From a checkpoint of a small transformer trained on Wikipedia: untied embeddings, 10944 steps.
MLP neurons of a small language model. Each row is named by its layer, matrix (up: input weights) and neuron, and shows model dimensions 208-303. Each number is 500 + 25 x the weight over its row's rms, rounded and kept within 0 to 999. Numbers have three digits each.
A block is one neuron, or neurons of one layer that tend to fire together. After each block is what it responds to, as a language model described it from the Wikipedia text at the highest values.

L8.up544:534467487478492502485515505532547505503523506508455498487532492487541460522471499515511502504517524462472476506540531467500485468531460553495491514500494500489548479521504493463502473473515526543509491482502540514458482520503500499497499476506551484492495491476495544494505498493552526535
L8.up590:489476482516511541505499513500529530472504499530520479492495498529498488529512430460491483499520528470480452508499513507468514501536496461529469509559467503522505449504526534530480516527474521533511509502504532504533485498499506496489494490456513470515467517454524485500528503501505518518
L8.up828:510474448495528500489496477515496492526525510488474530520507521502445503477546530485415503476499537492473445518497511506480458452519494494451502477471483480532491553494481530473545519506525498516499470516524517527466494486529510488469504506516473493504493504498533507522531530545549519546
L8.up1336:512470488518471480504490452487515520541498482499501481509539509525486503488495482488464494524494518465527526454477480485492487503536483506478453511490498490506529527502515501474465509466534474523522483507498570474493494512473515510514553490489540507477509538500505493490500477521511491525
L8.up1538:506503470516480510512458518489480513468516540444467538486489528529501499541481494527466491527458496482476485492518493520480543509493538445537474520449510525483465486541504477518497502498516497508488464536531486503507492517502518500513491443525492573498494507477492498469486512494472480518
L8.up1641:471474502490501501520473490501466517541519495493497534474485514537521497505513499511466503542513519471453458475521502491517473495553510480506516499483488536481508491520511527507504527510521485487465465450554514487480442503550531550490506503529458507473522495483498490497480510526574513510
L8.up1708:529489483500499515514537468470536468510513490496515554510526506457507515478480510465489488460454508523500486497535529456495454486526500473484471484488510501492561495475576522472473514516474497472516516471509510515530535466543534517503455563517529519479485509535469526506512467517483480501
L8.up1894:533530550493548531504490507468531541482578530532481495507535491499513462492522496497516512538496504487488482439517517477515539488482499496508486467528522540466504520493476491464495510480487524521488528508511531514517478503498505484548476501513503577476485488441519465515470476511517467511
Predicate word starts. First word pieces of the predicate right after a copula like was/is, usually split verbs or participles (a-warded, de-legated, h-opeful); also mid-word pieces of other verbs (w-ro-te, produc-ed).

L3.up779:502543483489481456472413543490496508486484520535482512478523516486501530508533516496496522512502462470502508542486499476512499506500496496499541480504507457451537465540500503491481516535531489463471540496481484530475560463460499530476507512495480483514480519508555507523531576520541509510
L3.up1344:497514509480516482477483504489513483475538490520453482528487496503491477470507516487524526483522500501484487538491462524510524494465535490478527474514541491477446485513520494520501483509512492491497447501468497508504474460475490501473521499468475505496528521476488551472479495502493531456
Word-completing pieces. Second word pieces that complete a common word split after its first letters, strongest for w+ife in "his wife", also w+eek, inter+view, pro+ject, Ain'+t.

L6.up49:494528492553526465500514486495500485502454514523524491481488473502521518494478531508555462484487515527498456503518512560491475468521508522475537519470538512513460528513528523439517511490532526519514508495482499542457514517553544511511508492479511460467490467456549490495507506523526493460
L6.up468:445512488491504474498482474503524511473472498513536503561487508518488494499493493481514478512466541504480480538525530468525460472471518538439497472490542532494456506521508547467505525531552484501481512495489509495496479494506502486524492499523485498518498532483530527522499516504518477433
L6.up791:501502532530473473485546512492510464510506508512506478518482509502485541509469493480522505526511536474448478512542489504501480460515542496493521500479534483477505556486528495475552487478547474509492534518453558551466485507527517472501519486493512463517478495462530497494482516502512475479
L6.up1425:516518452514517518467516496505533487505487499553487488460508493495498538493470524507497496505512501539505514507531516468525522514537423532490548524574486487481509485514469521489500455482507522480487517541473529519491537437555498536499515495488480494528505488485521454471530539490470477509
Name-introducing role words. Fires on the last token of a word just before a person's name is expected: role-noun endings (drummer, painter, songwriter) and linking words (son of, founded by).

L6.up267:538491496510536510460492482559506502481472538519462454511474478517496494475478491494500498510503499519523465531486537508491496488465543515457519500471507544517498469514476485501451515537544493538504517535506515490495428458488510535514510522535471474543473475479475507547538521484509497495
L6.up299:479499514510511487509488481518525470482524517526439472539514474472511485500470515471502455495496517488513519519527535496473499504467492525482526503460464535467509497484471516477512454470494518541465504491487493493515525512471504497514530494508522505507497533483462520488515476496507463508
L6.up755:503526522489499499468514519554466540490531503537468530484509520502535476496483449489538509491522527508514491466545493524486530523493505506484510515530530502491497476485461497510484492497505474498540528504499495479479516554498532478496451537489560524497488502453497490498504493481549505486
L6.up1112:494488487493512482478486491461539496498464490503460493472531513505489554491511499518476493483461495529537494489529468523514475477496523504455482502508506549531523480502499508483532497472523478548517512523527476492503479476486500515516473515489513495482472443421441507492488530480452523479
Music chart wording. Fires on function words and word pieces in music chart and review text, such as "on" in "number one on the Cashbox", cells of Billboard chart tables, and "reception".

L3.up835:539506487488486491493529498537474504484481484530488554466486529503505476553489461474471538462474492493477475499508508470481495442489502544487514495534534456469479486450513476467543470497468504507518492496484534515518475505461498535510514499494527497533493465506521509490497526500495542512
L3.up1343:539534463521475538510535493488470503536490486496487477515504585486488537497494504459505555534526492487479496524525482495545519464499497487521465434508505501507489478501562511469508494482509489505485498494485528489501480460510496530515463447510482511520510496514509527539511452513459525528
Modifier right after "the". Word or word-start token right after "the" that opens a noun phrase, usually a superlative or ordinal such as first, most, only, youngest.

L8.up222:466493468474470567503501509495475450510508521489514524500514524513492495464516482532496487443541452489495536511485494473476474450489537505488446531496494506519509465539447463485530454450519489474480506557482504469513541502519499560499467533452538493529481477469505526497488475527481514489
L8.up225:472520453536494502495505526487479518501494466536481477481476478535474523509451525509485500492506477522515488505505489500533546468528520550525475526486506492533456480496531508486559517477540482543537494454522520457485522528495458489470472504492485472502460495459504495534508494515480470522
L8.up673:498564461521509499510446458463493513517520462483443528482470487494501502530565496514489495481489463555507520531520487486453520519497492470496505480506470520519471510508529498533501487530551533516485539468513448479532487518506526494502476525484531480495508544498520472500508531487437490524
L8.up751:492509488511495489511524479520480513495517472491515552497500474473470503536494516562498487486517505481490493522456533524526542450515506532503498478484475479505494452546522527483489509512471515462499475491492482506474501501556507521498501522501496509476494534447519517470506507464510505469
L8.up758:496482472525504562478486493492490526535556526524482499460494495504477526490497530478534483422491524527472497513498529507506505468491490505481469487478487469436525512479502499504510503514575531449490467480470517499499472518526497478519459542481500452499507493536510539507506513489508498532
L8.up1099:518516492468522502488514501490535468449516560491488491514454517461475531500491492535507495512500469497545521498512502462515506494542474480457481478529466493523478497497491532485497487512468516501497559510505554495503545495501517517493471537491562498475481505487543546527543529470523529507
L8.up1110:452527497501495541501504427484488520492540496520511508475495511452495477548532504495506516502550504499497477510478491497487504482534499496496528508504566526477518531478494501491534481472505521469517523507489516478497483519519496492514479495476486454493505490503516468478539499461527486537
L8.up1289:477537507475500518497544518511483505537516518538510526484513487485495497507488483498480508502496502456499504488451510523474487505524515484509487491530546513505513524522465461523536501495503509531508523514514472503525481474482507521523502474463520497429506531480470568516513495479501477519
Opening quotes and joiners. Opening quotation marks and joining hyphens or slashes placed just before a word or phrase begins, as in described as "cruel and sad", Neo-Latin, EMI/EMC.

L8.up116:476485498496525488501477516479489470489477472484511510521491500493512453460515472483485477520500555542449493544525534523464535463536486499479514505461510530485481472493486498459505500494497518473475464500515527482472525497516465509521524508501455505524521486533502484479524537468497477515
L8.up315:508494475481460497488519516494504459512503460460510499585497485502480460486480551498518486506483497485495519478519525488506497451521478507494490489482527515478501505511532497458497496481520497524516492488499516515498464532496501507524490513543496528507520517447471491484470493531502512513
L8.up664:511534432495499518503490502473517503531498499465502540509506516516548521501507529507491539486527490533437489487502527507484445466513474501502493469445539469547511489535499479462483500499515508488467501474479477471468482498513479512475510520492538484524523488492531525514473516509456490500
L8.up915:500496482521449504501499540516486459516496476492504516526493528491463521495538495474527477495502527513472520524491497505454480481511508508519475487502535548496474476483525513462481482496490519470510517500477453514492507502478481512497506494528505488521485480536499528509504511514513444514
L8.up1145:476500467516520516533463514516508475528499502511571463540490535519463480505568543504481521470513475502488491510508514512469468500496500501517471506464512502500454523509555523459503489468526541498486490524482482498497464506500515499529509494507535464495496543517517497520524497464509509487
L8.up1438:489482507479430501530448540500483489558516474519522531494526528506502502473520509465478510552505470527564542461523525491457508456485480486479475461453520483559523539489492535507501456486483528505495484528503550503473535509473487467523541469511485466487457547508483505496484460508517482496
L8.up1495:489494514504527540519477515484528504480500498485474501524512521476506494517528516514490505509504490534521515516487520475465521495461470508465479455484463491512516479487483469477526487497469493464501519536489554483508531537512479492514523512501461477493519527448525531491512471482506498508
L8.up1547:528492471524536461553483477480539501508520466503473539502435554520508477504486505557512463489503494505512548515497502494468507472538497511524454483466491473515501495498508516497510466482528534470528501503438542505526485505500480453487487468517469493512475474501538499498498504556490524510
Clause-opening boundary tokens. Fires on "that" after reporting verbs (stated that, felt that, reported that), an opening quote mark after "wrote", and commas ending introductory phrases or subjects, just before a new clause.

L6.up373:491525470490526511470543507478493518498485498508504507492495494474515495498510472521497447521494520483518503451528506491531551483526489476448459500502513517478517462515514506483516539500515522505524542472473526531510513519521507499511494505510515520491457532486546563474517516488506541453
L6.up813:539469511541517537505464526476499519527439517543512449542494499496501487484479513496466507511486520549479481491488539454501538518506468507532501529492502517538537485497469484506423494485516497499459497508465490502496505499521525550487528528496517458513477527496507536519510470449485493503
L6.up1233:519473475501546520530518570470522536541517535474464519479544538492496482513493516483466489511484487499496527515558511487494474506466507436490516482506440484477500529491475519526489495504522521486499511497497507448478486545535475494528458477517511478471523538502507524554491480508501548511
L6.up1412:505475520481501483483438489506479459510500530508546471492493512493490494493474473507482471558492508507491477488536497494508518468477494461494547512542519505481465476491500478540444495476471494472562502524483481573530491518546502499499458500469523476486493500493535508517528513464499525497
Post-copula complement tokens. Word-final pieces or words right after a verb like was, is, became or served, such as still, also, as, -ly and -ed endings.

L6.up232:474542462476496499485478473457468515480538466533548506542530467518523554505507498489535506538494516467486512522521493474480463504502525505469484531515523521495489484484486501533518515514442506498512463478459478544533501497468488484494481507484552511517476497515520501456476471475484507491
L6.up969:476524462479477549535467487478466531515459528471498512514482493518468483481495518494506524489472488497513473473491484481501501432513429548515516511531506507516472508518489530515470512510496493502519491490506518521509514492524490508501487481500539526495504490498473522483489504530475515484
L6.up1145:514525485547477508517480503483476469496524456466514488524512484544460505465504509498512456483488532519517508492478522512535521477504488532534490501504514499471460507536453473514479512538517520451521483505507476495500513495535527475477470502531528500495539489514495529577488538492502497519
L6.up1278:480511479512519478524483463510495464489511450459564467530484498541479504497475502499513483482447504518515506478496519494486516505525541510517537508521493519540496506490538470501490534526518501490491504517449486465515503470476492488562486511507537497457487431503508514510506517520543507452
Sentence-opening time phrases. The last token of a sentence-opening time or linking phrase in narrative history text, such as "three years later", "In 1978", "However".

L8.up8:538503531458456494523528513511525516474485500503475539484473496525529498540540480519484465521520518496539516510497519511481532492513528483508489477515494521454486514510477485480534506463543529473517508481511483517503563529486490527487518479480468485490508513543530440496479468514498448578
L8.up75:487502504508515467526462506513511488534541495488479498505493494506551474496541540445496506459495487443413538490494456529508478465466483492512509493505493553459516451500522506484500464480543483491477495527578501499559531492476508511504529544540535471514535510492496512465485514523472509478
L8.up341:556476497505444572533503495467494521454503510465517523507501474520484518515483515510493534454482481497538472472486479470464535480528518518492494504538492556531537464504513512510489496458527498516526461464470496497513550509487514521444500520508470487503483527519531513501525476501554505533
L8.up394:506514562496502537543530498476491515501485478520474522520501471503488472543503487467485445496492471521490537516497511498510509454463462502471527472488473519528533511492475518499509466505515487521538501459492505472509434542482504508500500519485517497512523519436486501480493483533494509539
L8.up598:481456502481500467448475524500546499482483478540462493481504524502480513477505470539489522507480521476495526476506474502499467455529497531489489498525476477542510500479498452469501469514539455492545526493510489515501464517514539515501503530537522488486526500481544461472522481512497501464
L8.up627:472487546473545530523499477464518511517481505429458501483509527502543464510526569500522520474498528529495521515467496481500533486502531471529470512519496487452540502500481501501538467525484506522453455458509510528442497499496527517564496504505498519483491517498482491492493436513496471510
L8.up816:501503490486533496520498511482488529529485476510533523499544531494464519515502516538437516488436523511463489493444506528503538527511497476496479501521529493507540479499505483494502478513514511484493500513448534518485487538444474488481475510466521525469508521520493536456511514553496484507
L8.up1210:539521471453521501473476517476482529484522479489476514500478507512466504450529504538461468514476519497493510461528515485468483469514485510504536496481517521506500485486497503462512508534527484504470505527531516478487508491512523479445477498497540489453479538492490492511517500475504510535
Space before numbers. A lone space token after a name, title or month, just before a year, date, score or number, such as Semifinal 1, March 17, Weber 67%.

L6.up919:522522497468496494479455491522497523485504482468485517489517481460570510493523517495540478475517495444496485457470502479506509523542507534486496515492497518440499469526492550513474487545510505532471561494501509483490492496487523504528437526527487548494507516502504489492512470503501515474
L6.up1022:524531490542476482503501485517497531467515481478507498500519477503453505511528561550519475491478523470447482480505510482505490481539548542495482488486497499483515481511469519549487503546495484583490464528532491517515502512536567512514475509479514493523496468448530491533493478485514486520
L6.up1186:526534498501521475485553525523538513546476460451469491508470449510528559476494510487469524457472511542512496512518477498511521558546515530517500477453514495516510511490523467506510529491476529457501512468485494482478422482437482512528498499516495538489502539527466491498535461504485497495
L6.up1364:486490488502502495476522491487508544465495514509486536509477500498485508554483480489470502454486520562479487494505522486465505509500543559488514457526516536517476512491527543530490487512483547538498467500521495523512480507477481501491475512486476559500442532492500524541514479489495552474
Place-name completion tokens. Final word-piece that completes a country, state or other proper name, e.g. Netherland-s, New Zeal-and, United States, Minnesot-a, University of.

L3.up1303:521517479521554475502496482523505513517473522494565524491497458494509497507521499497502500528450513485489513506491498508472446500552515537499490485466491510514532501524479534520485551502539516507501509493456509495493440507544487501553511495490465551458450493499472520435535505513448509501
L3.up1384:529524477531482471488487532459474547480486528495481495524464515479498491514521514483516495489506477498514471509440495485499504529532495537520466490480486535524509502512499488482501448496461498534507473476494536510503453514536513514497466507496500508482525534493486469519530481502511529543
Before an upcoming list or date. Colons or dashes that open a list of named items (students: Wimp Lo), and the bare space after in/of the/on just before a year or date (founded in 1937).

L6.up160:527491488479495458485508502528479502496497512508493491525507470494482524516521491508462503523546490482533457538542534486503514532515474537499477542469499535482510491484483506547514487463479554482500508479463517509448535511504513474519495499530499505512496463488519530456510482487571484504
L6.up213:506498512504501496519536536519511509489510482512488527457485533474472481512519488513494535521486517516552499498509468519511514536531429493475527526532464513501537523514495544538519482463489529531492540472498543577465530466514514530524475507486516494473501489507484516476524429512492505507
L6.up224:477470497500494480467510501536482510511482486494531512502517465469475512486532492493473496472449513492485471533487474502469518523486494526524552489473496506510532505535515537502535519510491514483465543477450499500486499522502463502476446492508531510519489488466525490493538481517516509490
L6.up430:527535496567496490486515476521466504510483455493503491510527484516519533491530466503486500507529547465507486520504503497538544517537540516494473519516469494522485491537500501516522509514477491497521477493470465492492523502510468553506440530484489524482445478499450516559503504478530460457
Institution-name word completions. Word-completing pieces inside names of institutions, legislatures and events, such as Congr-ess, Res-earch, Instit-ute, plus linking "of" or "(".

L6.up241:512497509508485481510529506488476486479501472528523535490492549543558491485491502457483449531482519528455486533520553461465476527440496476487519521513470478473451517535526512481470463509526506476473483496505506513528510489475502476517479529557500476510511513511485510498547456500523487516
L6.up1003:498531496490516485536495506481512498514485483532479498484488518494510485480537476490501506560463535495505541479490505486519487505456536443482510503489485486540480518478462534491486511470504528469526512533461470510456517510493516439524465523489501493498480501517517507509498500519544513529
L6.up1109:534501532519501509484498518476480505544492464520473487511505504537538463465531527478503460494521527535463507499537508469467512538500527530489555533514486505465515490502534502488502499442510536480481477509480525476493562486476492503533547507470534522479493502569427518468497473508486502515
L6.up1912:480509491516494522532485514528483484478487488543548455511500535504494466511478524473465575492554518516491510507514521461441496513498491504498485522494491455494506515518520475493431495467464477483523488500510518515522509496504511534474498505465531485502505520525478519479517484475497513516
Biographical birth-date markers. Tokens opening or completing a person's birth date in biography leads, such as the "(" after a name, "born", year digits like 19'39'.

L6.up54:485498524424487479504528505508485504481485487468490496495552464492521509494535540513477521460517453454471504490472478460487455478466492518517501469525493504491510484459480498477485463522521523543481494491458545510486529444534517493538489524492484524512487449528549481501549533495528506499
L6.up687:484511545504509512536471473469512505463528497510513505469458498485485516531537522528463520494533466538513492504496509487507511477496513478509463486557539519503510488501439474511473496504535534525500474545504512502518497495502500528547421489491536475483523480499562502467507569480526489515
L6.up1054:485465512516508502502484530476503490481504466483487525546484495465481535523466511468463516464521449510508503486462540481490536554463499478469490496527522507532535498481512484498586519477464511515510490492484537486497481489474487513531458500495519490483505481500529498534527474505559491516
L6.up1500:509518489516512452517472504510521511483493529506524465524495526512479513510493496487474506470515483539473514526509482527490547473529515517504443504505511525512452482464497496464510492496495541519473504516438507518482519539469528500491493496536545530503538558537506500490515477500518508522
Compound joiners and open quotes. Hyphens joining compound words (governor-general, runners-up, year-end, Al-Nassr) and opening quotation marks that start a quoted phrase mid-sentence.

L8.up43:469514486507518451495501479476525512489529521487510466476523470526496531509516512503495513487514505455532432522477499511541505485476531530498474493526481503514494475476523512496480523541493485470485497502478515500528476497532498517535482522492484539483434534529527470541517479504536535493
L8.up282:489480463543473468496488496486478524525511547477508541470479480502520514571508512540524456465531461501487502508520454489504461510502521495513491532535516528479492478509545487492518470512514519428416527496532502485504482503488493491506461534525524486523465529482518468551497490538498530484
L8.up559:468516523512520482483505500492509510518487532497487484473509489475495526498523520505519495511488536486484493467459508498522501502489512521453465506489482495479457505526502534490454462544502481509469540457550556521503502506543485521520573516465453432519501543494507484522464484477472494549
L8.up600:518517491513470521485466507462509521463498529471515484523514540491500535513522492498513499493465513518462502514532510493563537486491545532491527489515482467504492494476542461478503557534521474510494521526513494483499519480532488491516482513484502486530504504458518495532503493472485476509
L8.up786:481456489495465485463459510502526451488513534514497515543538515540479522507519471490510482476514534500509464522522494509484526452512535486494548520451528505503477491478523524495517527537509543503531516532559461455461495533468496527542489522496495475536478505523497535470512516507477518514
L8.up1081:517493505553515515494498514490491485493537506506494534508508498518477484468516503515532490486490465516514488483486483495504517487513496523507500565484497513448486541502515501470532484541524484483464485527496526429465484525474492492463513468503500488476505509490496487537519490481495492473
L8.up1253:522506506505498526489541490510497484511536527469496497523555484509504513464501490478498452470465530482448475490490483491504474488512532492472485482483539477487474510459463523456490482544537477520481491501501467502483501517550505510492497536556489494482500505439509518544553530505524513540
L8.up1813:487506501543504457524524497467530457496495515487503479528500500549506529520519480477491465513489528483506483562527501494539477489521512536496473548488525443517514492455533519474515489517538471519500551500440508520503518523496475465507509502562525485506505509514537502487483508468492489544
Person-role noun endings. Final word pieces that complete nouns naming people by family or social role, such as w-ife, m-other, daugh-ter, teac-her, sell-er.

L8.up197:472505470481497485532507513496511491540522521470495495498473471508513520507513514500500486470505455515481512493563492536513521498499496491456517502496470540537513519498459461510479505466520493506519481464543530474490474536474497508527492508508478480527454531523511519501503503516496460523
L8.up633:512532464512504497503499479504475483472501509463481495502486524488508494500482495503520478507508494446446492553532489461543481533501526483515516470501503466516431507504516449535512536502560455546454513513507530453526514472508481475494489505463528465529509493503491501463514503523477505512
L8.up844:498500497506533515511527512498470527497579487483522495506504501545513522509464465522471450528496508514487463522490496491485515473501522468498525487503510499504497478479515490499530482487511501476476522438465473445529507513505497529490505467482511486491506494509519513469507493506525482480
L8.up887:451468540490498470500496517505485492479499444503560535479515483477458493492512493465510507509526496513509529551504497529460481541525472495451524470504496491503518511502493544467478505497511481526450492567524515519515531497487507486526489540468532483483535538504496519519495525499492464554
L8.up1268:493482489482539497531541460514499517502478510486487508502526528460489428468512509493538536474489515462497501506470538521482491427505442492490523479496492535511489501516538517485503470485507489519486480510473496464514466471510545523522468516482547491494495516482542495487493531506544500495
L8.up1271:503525517513475444518510492528494496488507508510518487476491488513541452500527537497522499467537536495487521490508518486511507547503528535450493488547541518485470513476480490460486523537495498502508488516494531526546525476483566499482482508501511510524466494533506458499520530546502492563
L8.up1371:503473504534507497537436490512453511506498504522526519501485483492457455473537505532502501506481526483485497524484508532481522464507494470497545445513540463493529485506497466530550526453540501493528479521516506480504436499478525531589540460491507545503483499474505539492477490444487478526
L8.up1757:480511520494523528527523522498521508509507512520488516549478509471507511475508497437491447534528520441493438497466538532477512504511516495478458472520487493515470490516524505514546527501542512517512558497527457520503488520523507485494469507531509472503492517514550488504496499492489491518
Date day-number slot. Fires on the space or token right after a month name or "on", where a day number comes next ("April 12", "on 24 January"), and on "gr" starts and "(".

L3.up773:505505493455531489499497499542515495494476457507521439494507567471472490463492489488495514477495507499511466493489505495525514517464537483511499498462490497488524546459505479563499507503520537530469504531520518518518473501467528521502495482509464545529484497497521477476520483462509515463
L3.up1799:539496482487517478485489508564484517520502467516523451499472493493520498520506470510504521499474501501526459521464514522457489470489550540468552525510516476503455465517482519527442496548503461538488509554476536474504470483473515520471507500525499495483470486549471472514539481457486493484
Table and infobox field tokens. Structural tokens in Wikipedia tables and infoboxes, such as cell pipes, opening parentheses after row labels, "ite" in "Website", and colons after field names.

L8.up42:484517506489500508522492492501508527523472469537542459513511497481456540475530494485472537492503532542497539483493490509498528478555544508490454512529536550502472514512497527540475504519505525536511489519483453518535522442501520491536504523524492504487493493508537555485486492528485488427
L8.up159:495476545503531508437486490494491487521495496528511464477512462540489508549517503521460502486522535501488500532484509487444516498484506488470547520468484466483517492539523484525524509474493519463489488510452487504503546501542508474471479492468499526479504527501510507516510529501471526478
L8.up345:508479521444550499473480487497466498503479486538474506491531473485532516521545510480494509526456523512525529491411484546506504513551488522492482534501495489502481494513519494492519509554471529519453517485497467489474472504561509490504494511478494457473529484507477529506464482523486491510
L8.up592:461487473483482542520508511467509538493505543501506480495521500470510503509495516505465505501497541485485494494458512516506506483505485513490521487499492487493458481502505545468522512490505535516444493480510466517490506518504520497483466552498516483555503481480520524494508532484443497490
L8.up914:495531499511504523511551544483522498484524530527512521543482477467491497489561494451486466452493456499531498483495503518550516493478535519477485539508461470450488508499493507527527487471464536512507507497490485481505485489496536505442502507487489473542473493508514501476480487510481494493
L8.up1101:513519518528513463493528491533497519488496528517467486499515470465521492517512511495524490468500518512460438507477513524492483475477521514491491542483506497477497501529506520476477516495491528513490549511494532536472485534543551519511529492519511527470517498509507491497532512494489509537
L8.up1238:466468511465562449483497509514479503490542503494506538510532486474524492508520508493517525482496530508537497483478507509526471550525515531471480499512507474510436526542499502508504521476485544478472503468515494516511498487512497470525506499483487516531484515501489510508488501510515465471
L8.up1877:493511525492488529499560522522518501488502514524500487512549429500512485493518545479498564486509535500518493511444502529469480472534506488482508481483446473472540509504508545444533514476497499496527523455512513492507486536513461476508492516497491483464456473472511484490486504503465486507
Field or domain word stems. Word pieces completing a field, sport or profession noun before a suffix or role word, such as educ-ation, basket-ball, sc-ient-ist, football coach.

L3.up256:491520485508504483527504505536493516512486513480495488470517530551506489476527488497460506501483421566500526533498530521488525540522485516493504506514504513479514520515522502494482511530497513471458495482484483500537473481557521507531462477489486523457492486522472532546485503515465486489
L3.up951:458523474493514451512502555480488488518470525489478483524502549491523499470487500522465533517506505541499477506467544509494520526509464537504512512528497510464487510493534534505510482507509486495494493497496490525482495431540520497528489439485493499470456482503515518508471529483514462522
Quote and bracket punctuation. Opening quotation marks after speech verbs like stated, said or described as, plus closing parentheses, brackets and closing quotes ending short asides.

L3.up506:493475491533492552461493501500533503462507519474493503474547508477503513506493548488525502512539498521493438510463475483485519512506484526451487526510490487481517475449451486537532497524444502488462528518508511487501479489520488468512542485545514499510506486495504473496492506565517488553
L3.up612:485492506467510493491469516493502496526498505493524506479463502515489498494454527489483499502478535474509488501537491516460515497494505462505495477486535527472508495443447489493458477484500481479460491502470508474513470492497517457492539494519526534516531526519485497435480539545508520497
Post-subject adverbs, word endings. Mostly adverbs like also, only, first, currently placed right after a subject or auxiliary ("trees also grow", "was first described"); sometimes the final piece of a split word (sign-ed, inv-est-igating, Meir-a).

L3.up1106:503527497544467458458516479528500459502509482500515516512501535489487471490475493503497470496510528506472494501551476514525517509456552491495506512510507513519517501497535456530487531500503498460511512517505508494501509491478508487538486527505490505507504470509445475483535511479526456521
L3.up1267:507528531497534472466481497475503432492487490513499502506487517485464461473553520514498455476519502531465504507498492504511480514498476501470496501485472495476497499540525530537482517497510550487510521493487513511497518504495540526527469514492497542490492480498529501466525518489500497529
Year century digits. First piece of a four-digit year in dates ("19" in 1938, "20" in 2013), mostly birth and death dates in biographies.

L3.up978:472525524507469517493492518476507451492495497497545471485489513497484505514467519488474501449495529519486499538527475467523503525533489511478488501536533502491504445513491453481504467525465480478555488527487451511471546495516494542491489502483506532565461507507492477484511495529522500493
L3.up1126:469488464517547476498484479522492509545521437507486494510504555485485524483470511439462516523478524551485536502518459481534528512539474534493486476512503502483495468441503458512460494533510509477481501547470527488474520484462505484514461514477530529459544480516470535486484464471483489523
Comma after introductory phrase. Comma closing a sentence-opening date or adverbial before the main clause, as in "On 5 January 2024," "However," "In May 2025,"; sometimes "when".